config.toml
n_layer = 12
rope_base = 10000.0
lr = 0.00906
warmup_steps = 130
doc_mask = true
MLP neurons of a small language model. Each row is named by its layer, matrix (down: output weights) and neuron, and shows model dimensions 256-319. Each number is 50 + 10 x the weight over its row's rms, rounded and kept within 0 to 99. A neuron's up and down rows have the sign that makes its largest values positive.
A block is one neuron, or neurons of one layer that tend to fire together. After each block is what it responds to, as a language model described it from the Wikipedia text at the highest values.

L3.down123:66 52 52 52 48 53 52 32 35 38 26 70 47 57 56 56 69 52 49 40 44 56 48 62 53 40 57 56 56 50 52 50 64 47 37 62 45 54 53 60 48 59 43 38 29 68 45 58 68 47 60 50 46 70 48 54 32 37 41 53 59 53 43 37
L3.down1038:60 53 64 53 57 39 30 46 74 41 38 62 59 71 48 38 35 42 40 42 52 54 43 66 38 37 54 42 51 54 48 43 39 29 43 45 59 75 47 64 57 60 30 42 41 40 48 47 58 53 49 54 60 58 61 53 33 34 56 45 59 63 49 61
L3.down1427:48 57 36 60 56 48 40 44 45 52 60 51 61 34 51 52 40 56 50 44 64 46 53 57 52 61 41 36 53 45 52 53 36 62 51 58 48 49 47 44 43 31 34 56 43 43 36 42 76 54 62 55 46 50 35 41 52 47 60 45 67 52 40 40
L3.down1488:49 56 45 65 60 53 57 37 43 44 65 52 46 44 53 68 65 40 43 58 42 55 52 69 54 50 48 44 42 51 39 46 14 63 40 43 42 45 47 51 46 53 52 53 56 52 31 42 58 32 55 49 49 45 24 44 44 33 57 59 53 48 43 49
Description: Words in Wikipedia biography section headings and early-life phrasing, mostly "life" in "==Early life==", also "Education", born, parents, school; weaker on scattered nouns.

L8.down74:46 53 58 53 55 49 58 44 50 54 39 55 52 48 59 40 54 44 34 43 62 34 41 42 45 51 72 30 39 43 36 66 42 56 42 45 38 27 51 60 43 56 56 43 45 54 50 49 55 63 55 56 42 67 40 54 55 39 64 29 51 51 46 46
Description: Articles (a, an, the) that open a predicate or role noun phrase after as, was, is, became or be, e.g. "as a producer", "was a sign", "is the legendary location".

L3.down426:63 46 92 62 57 71 47 46 41 40 50 41 72 56 52 51 40 35 53 68 26 52 60 42 31 41 63 63 38 52 60 47 50 41 36 43 53 62 56 45 54 65 51 56 47 74 43 40 64 35 63 55 41 43 58 50 51 26 41 55 28 47 57 55
L3.down852:66 41 63 27 46 48 47 45 33 47 62 51 36 59 61 49 41 54 51 38 54 57 63 48 43 44 59 79 45 55 60 56 43 36 52 46 38 61 47 47 23 52 48 50 47 71 83 52 46 44 60 46 56 55 59 49 45 52 49 31 42 63 46 56
L3.down1123:60 31 41 41 48 50 51 73 42 52 58 43 49 60 48 49 41 60 46 61 48 53 47 64 58 45 73 62 38 67 45 58 47 55 38 56 29 53 53 42 53 55 25 49 46 46 54 56 62 22 47 44 55 65 51 49 40 51 59 54 69 50 53 39
L3.down1495:55 44 55 39 53 58 32 28 66 53 44 41 43 42 43 60 44 40 55 64 57 38 48 54 40 56 60 53 47 40 48 44 48 41 46 47 32 46 60 53 33 54 46 58 51 50 54 43 52 68 59 68 44 54 46 64 62 49 61 37 43 66 30 43
Description: Capitalized modifier words opening names of parties, bodies or sections, such as National Assembly, Progress Party, Production capacity, Social Democrats, Industrial Management School.

L8.down2:60 48 43 44 62 40 61 36 41 64 41 49 49 52 41 57 48 43 61 54 66 35 47 52 52 50 45 63 57 42 42 55 53 54 52 44 45 47 45 54 53 49 42 48 45 44 54 39 36 41 35 53 35 68 49 37 41 46 50 49 45 61 50 57
Description: Token right after a page's subject name that begins its description, mostly was before born in Early life sections or is before a/an in leads, plus possessive 's.

L3.down71:41 46 62 42 39 48 30 49 59 53 51 51 52 61 52 36 48 50 28 47 45 38 51 59 54 67 45 59 49 45 54 48 52 38 48 44 55 41 47 54 61 54 49 45 37 61 40 52 38 51 67 53 29 46 60 46 50 58 61 51 53 45 55 64
L3.down178:35 48 48 38 48 52 43 65 52 58 43 38 40 56 52 44 49 48 52 35 33 67 40 36 61 61 58 58 65 45 49 50 55 45 51 53 63 63 62 27 59 24 48 33 44 61 59 25 48 61 53 57 39 50 45 45 53 41 60 33 51 52 58 35
L3.down695:49 35 46 54 39 34 50 57 45 59 34 31 44 58 60 44 47 64 49 63 51 48 55 56 63 65 24 58 45 63 46 62 46 48 53 57 46 67 42 49 43 49 47 58 44 44 46 52 51 44 53 44 49 39 29 57 42 39 75 52 63 44 41 35
L3.down1084:59 53 60 58 45 58 56 60 68 54 42 46 54 46 51 39 50 48 53 55 49 57 57 51 35 56 50 63 71 52 44 56 32 57 44 63 50 49 42 35 36 65 40 41 37 41 52 38 48 64 58 50 51 44 49 69 52 60 38 54 46 35 42 53
Description: Nationality or regional adjectives like American, Indian, English, Finnish, often after "is an" in biography openings, plus occasional "where".

L3.down177:59 71 48 41 50 45 53 53 38 42 38 55 38 55 40 39 51 75 52 33 49 46 47 43 44 56 49 87 59 51 42 51 56 70 71 53 46 44 51 37 48 31 59 43 56 47 49 49 58 54 48 38 67 43 58 50 63 33 40 36 47 47 36 52
L3.down671:45 44 44 56 60 45 61 46 62 31 51 55 62 35 43 46 49 52 55 45 32 50 54 56 45 45 41 42 67 53 44 58 48 50 46 34 50 41 59 36 42 25 38 41 53 41 58 59 47 46 50 65 36 73 60 66 54 47 55 38 38 75 43 54
L3.down929:47 40 56 72 42 34 64 53 60 67 45 51 50 41 44 24 59 54 53 49 45 49 58 44 43 42 54 38 46 58 46 63 64 61 57 54 44 40 50 51 58 51 38 66 57 62 55 47 58 40 63 58 25 56 63 58 63 51 59 48 52 50 60 36
L3.down1082:40 69 52 26 41 33 54 66 46 54 50 64 44 53 40 53 42 62 57 55 56 48 52 44 40 55 45 63 50 48 58 57 50 52 68 48 29 55 55 56 41 54 67 57 49 71 31 52 58 56 38 65 33 66 50 45 35 64 32 31 58 58 60 51
Description: Descriptive or evaluative adjectives, and their final word pieces, right after the, a or more in expository prose, e.g. comprehensive, effective, care-ful, spectac-ular; also some abstract nouns like majority, crisis, popularity.

L3.down272:51 58 55 54 37 59 54 53 62 46 38 61 64 60 60 31 48 45 51 63 43 33 40 49 61 55 46 32 43 66 40 49 53 51 47 62 46 60 40 58 43 59 47 59 57 61 63 70 51 55 55 50 56 43 54 48 57 52 58 45 50 47 59 58
L3.down1012:53 44 43 47 62 65 42 58 49 43 50 26 46 57 60 43 40 63 47 54 48 63 45 39 64 49 50 77 38 66 46 65 40 59 53 50 46 48 61 35 49 54 54 53 44 46 59 51 69 52 40 45 52 47 37 44 58 47 49 50 56 61 56 45
L3.down1303:34 33 46 64 51 63 58 56 44 35 69 59 46 38 38 43 56 59 71 51 54 67 56 54 46 41 48 35 45 43 59 56 45 46 51 59 59 54 65 34 53 47 76 69 56 52 57 51 57 57 40 44 58 44 32 59 45 61 32 31 33 49 53 55
L3.down1458:51 41 47 64 41 65 35 57 43 61 32 46 67 43 46 58 45 41 63 38 75 71 44 53 46 46 64 63 43 47 57 51 54 63 43 63 57 58 52 46 45 52 50 42 65 25 35 54 42 73 51 52 24 30 49 45 59 43 52 54 50 52 60 44
Description: Adjectives, often political or institutional (and adjective endings), placed before the noun they modify, such as Republican, Democratic, political, financial, Soviet.

L9.down576:36 69 46 49 45 62 42 45 40 57 55 51 53 53 33 54 46 55 38 45 54 49 71 46 45 54 49 43 41 53 58 55 66 40 45 55 38 61 40 55 56 53 42 50 54 49 38 35 43 58 57 30 37 49 56 54 55 31 64 60 36 46 53 48
L9.down660:57 37 58 35 80 61 55 38 37 47 60 55 59 48 55 41 44 49 35 48 50 33 48 58 47 38 50 18 73 48 32 41 54 53 45 45 60 49 47 66 43 38 43 33 54 49 47 58 49 60 57 54 43 55 46 41 40 54 41 56 52 55 83 41
L9.down680:52 53 46 53 49 37 51 52 58 49 58 61 55 44 43 47 65 64 44 42 43 52 57 53 44 51 51 59 52 62 44 50 48 52 62 66 57 53 56 70 56 35 54 40 54 61 61 42 52 52 74 48 59 50 61 49 60 52 53 53 52 35 56 49
L9.down827:46 35 31 43 53 48 48 47 64 49 55 46 44 68 57 31 54 38 59 51 60 41 76 55 48 29 61 61 49 53 52 46 43 48 36 53 60 56 39 50 59 54 54 44 49 60 47 49 54 64 52 59 47 60 45 59 60 47 38 53 42 53 31 53
Description: Function words that begin birth or family-origin statements in biographies' Early life sections, such as was (born), grew (up), to an; weaker on has/his/a in descriptions.

L9.down86:45 49 49 46 58 65 44 48 35 35 60 42 55 58 41 45 49 45 41 52 50 65 48 51 41 33 56 33 39 56 43 57 39 36 60 39 46 39 32 33 49 61 42 62 47 63 44 58 34 41 37 44 45 46 66 44 46 55 47 58 60 48 48 56
L9.down546:42 66 42 46 68 58 36 53 57 47 48 41 41 63 64 22 63 33 58 70 38 49 40 36 53 44 57 67 57 59 48 65 38 55 49 51 28 66 65 48 35 42 47 56 56 53 54 38 55 58 53 48 62 41 62 52 46 63 43 37 57 47 44 52
L9.down1063:49 44 37 43 59 57 53 47 47 46 46 60 52 59 39 40 38 55 49 67 27 45 57 63 51 64 46 42 58 52 64 59 59 46 52 46 39 42 50 47 52 48 62 50 62 41 55 52 49 60 45 45 41 57 55 44 63 18 43 42 64 41 59 78
L9.down1250:42 50 46 43 52 36 39 53 48 42 66 59 39 37 61 50 41 54 46 47 49 51 47 34 68 50 40 53 55 60 65 30 63 50 53 45 56 56 60 48 51 41 50 49 51 58 48 42 58 64 46 62 48 47 42 67 54 55 44 53 61 61 66 58
Description: Determiners, possessives and adjectives just before an abstract quality noun in evaluative description, e.g. "known for their distinctive", "the sheer verve", "a great deal".

L9.down688:50 52 56 49 56 45 46 49 47 67 63 67 65 68 34 37 46 60 50 50 43 38 45 44 60 58 49 70 61 59 42 38 42 65 49 52 43 26 37 42 76 41 45 48 46 56 38 41 65 50 60 36 53 50 49 69 57 49 50 54 43 46 39 38
L9.down1150:33 57 47 51 54 53 23 57 52 45 24 71 60 44 47 53 53 47 47 42 51 40 43 45 48 61 51 41 45 57 31 55 65 54 39 54 50 45 66 35 50 27 51 68 46 46 35 38 60 49 53 47 62 52 34 58 48 50 28 54 51 44 50 59
L9.down1378:42 43 61 58 47 41 35 39 38 48 53 51 51 45 57 48 45 50 41 53 53 43 49 56 46 55 38 92 44 46 49 60 42 50 58 30 49 59 48 44 48 43 46 56 67 64 51 52 45 39 49 58 59 63 54 51 48 45 47 57 46 45 31 41
L9.down1399:47 51 42 65 43 48 59 37 52 54 70 59 51 47 52 48 63 45 49 45 63 54 39 59 45 33 38 57 54 47 63 62 38 73 51 55 46 45 58 57 44 57 53 55 37 53 60 52 59 58 72 52 38 34 52 40 60 49 63 58 44 50 48 60
Description: Non-final words or word pieces inside multi-word proper names of organizations, awards, events and laws, just before the closing head noun, e.g. Player (of the Year), Bankrupt·cy (Code), Eurovision Song (Contest).

L9.down199:55 30 47 48 57 58 62 35 38 60 50 34 43 37 56 47 51 57 41 47 37 59 58 60 61 57 38 40 44 55 48 46 44 35 48 57 66 35 39 54 63 70 49 40 45 65 43 53 56 58 64 42 49 56 49 67 61 39 40 43 44 69 57 52
L9.down453:38 40 54 38 54 45 43 42 24 50 42 60 56 44 60 50 47 60 76 38 50 43 58 48 51 52 35 42 59 34 38 68 48 53 41 45 55 36 56 59 49 52 60 47 47 66 70 52 57 49 67 46 40 54 39 58 55 49 57 47 64 66 44 36
L9.down1071:34 38 44 43 45 48 52 73 63 73 56 45 63 29 78 64 50 45 48 42 64 59 52 45 44 48 34 51 64 52 59 42 67 75 62 54 43 70 52 49 56 53 73 36 49 61 62 49 54 52 64 52 36 35 48 46 54 37 28 48 73 61 54 36
L9.down1462:47 56 53 57 63 55 50 55 32 56 61 43 56 46 50 41 61 34 46 56 52 56 36 51 36 45 39 54 59 42 42 61 19 47 49 56 51 55 46 45 59 53 57 44 61 40 41 64 59 44 57 49 57 41 59 37 71 55 67 47 50 63 55 49
Description: Articles and adjectives opening a predicate or role noun phrase after as, is, was or became, such as "as a slide", "an important step", "essential part".

L9.down222:43 33 55 62 48 38 52 47 51 40 66 54 54 56 58 34 52 32 62 56 53 45 42 52 49 59 51 49 58 46 60 62 54 45 55 47 47 44 60 60 69 60 49 60 43 36 71 58 68 46 41 65 41 50 37 61 64 53 52 51 42 53 53 37
L9.down538:45 42 41 37 57 52 50 45 43 57 63 50 50 49 59 45 61 56 47 36 65 53 47 44 41 47 50 63 40 59 48 53 60 44 46 59 38 45 55 47 45 48 56 39 35 59 40 54 55 36 49 50 58 63 47 37 49 50 51 48 51 44 15 66
L9.down1082:36 55 48 56 58 64 37 42 43 33 56 33 27 61 39 51 62 40 60 54 46 48 34 49 57 46 52 35 45 74 34 49 42 58 48 36 41 54 52 51 53 58 50 46 54 59 66 52 66 42 34 62 53 49 56 34 58 51 33 59 37 55 53 57
L9.down1322:44 51 52 43 51 22 48 53 47 57 51 44 53 61 65 39 40 51 62 52 51 50 57 54 46 38 52 60 63 51 55 76 41 47 41 40 44 34 60 57 70 48 50 36 61 35 58 54 65 53 56 30 33 63 51 48 76 28 48 29 62 42 44 53
Description: The article or descriptor opening a noun phrase that says what someone is, usually after is/was/as/became, such as a, an, American, former, English.

L8.down1245:42 42 41 46 53 54 64 53 47 39 47 65 50 48 46 54 58 42 65 48 47 54 48 38 47 59 26 43 41 72 61 54 57 45 50 45 60 54 53 64 50 58 53 50 44 45 53 43 29 45 56 47 50 39 47 37 58 48 51 45 36 39 39 55
Description: Determiners and possessives (the, his, its, their, 's) that begin a noun phrase, often after "for", "to" or "due to", as in known for its, for his.

L8.down795:56 52 54 51 52 40 55 64 47 59 42 51 55 41 51 56 40 54 51 27 52 48 51 55 53 42 37 40 56 32 46 69 44 51 64 39 35 36 48 46 59 38 56 49 62 55 43 40 60 42 66 57 44 62 52 55 55 45 41 43 48 58 35 52
Description: Tokens just before a role or occupation word describing a person, like the ( in "Paul Weiss (philosopher)", American, a, or commas.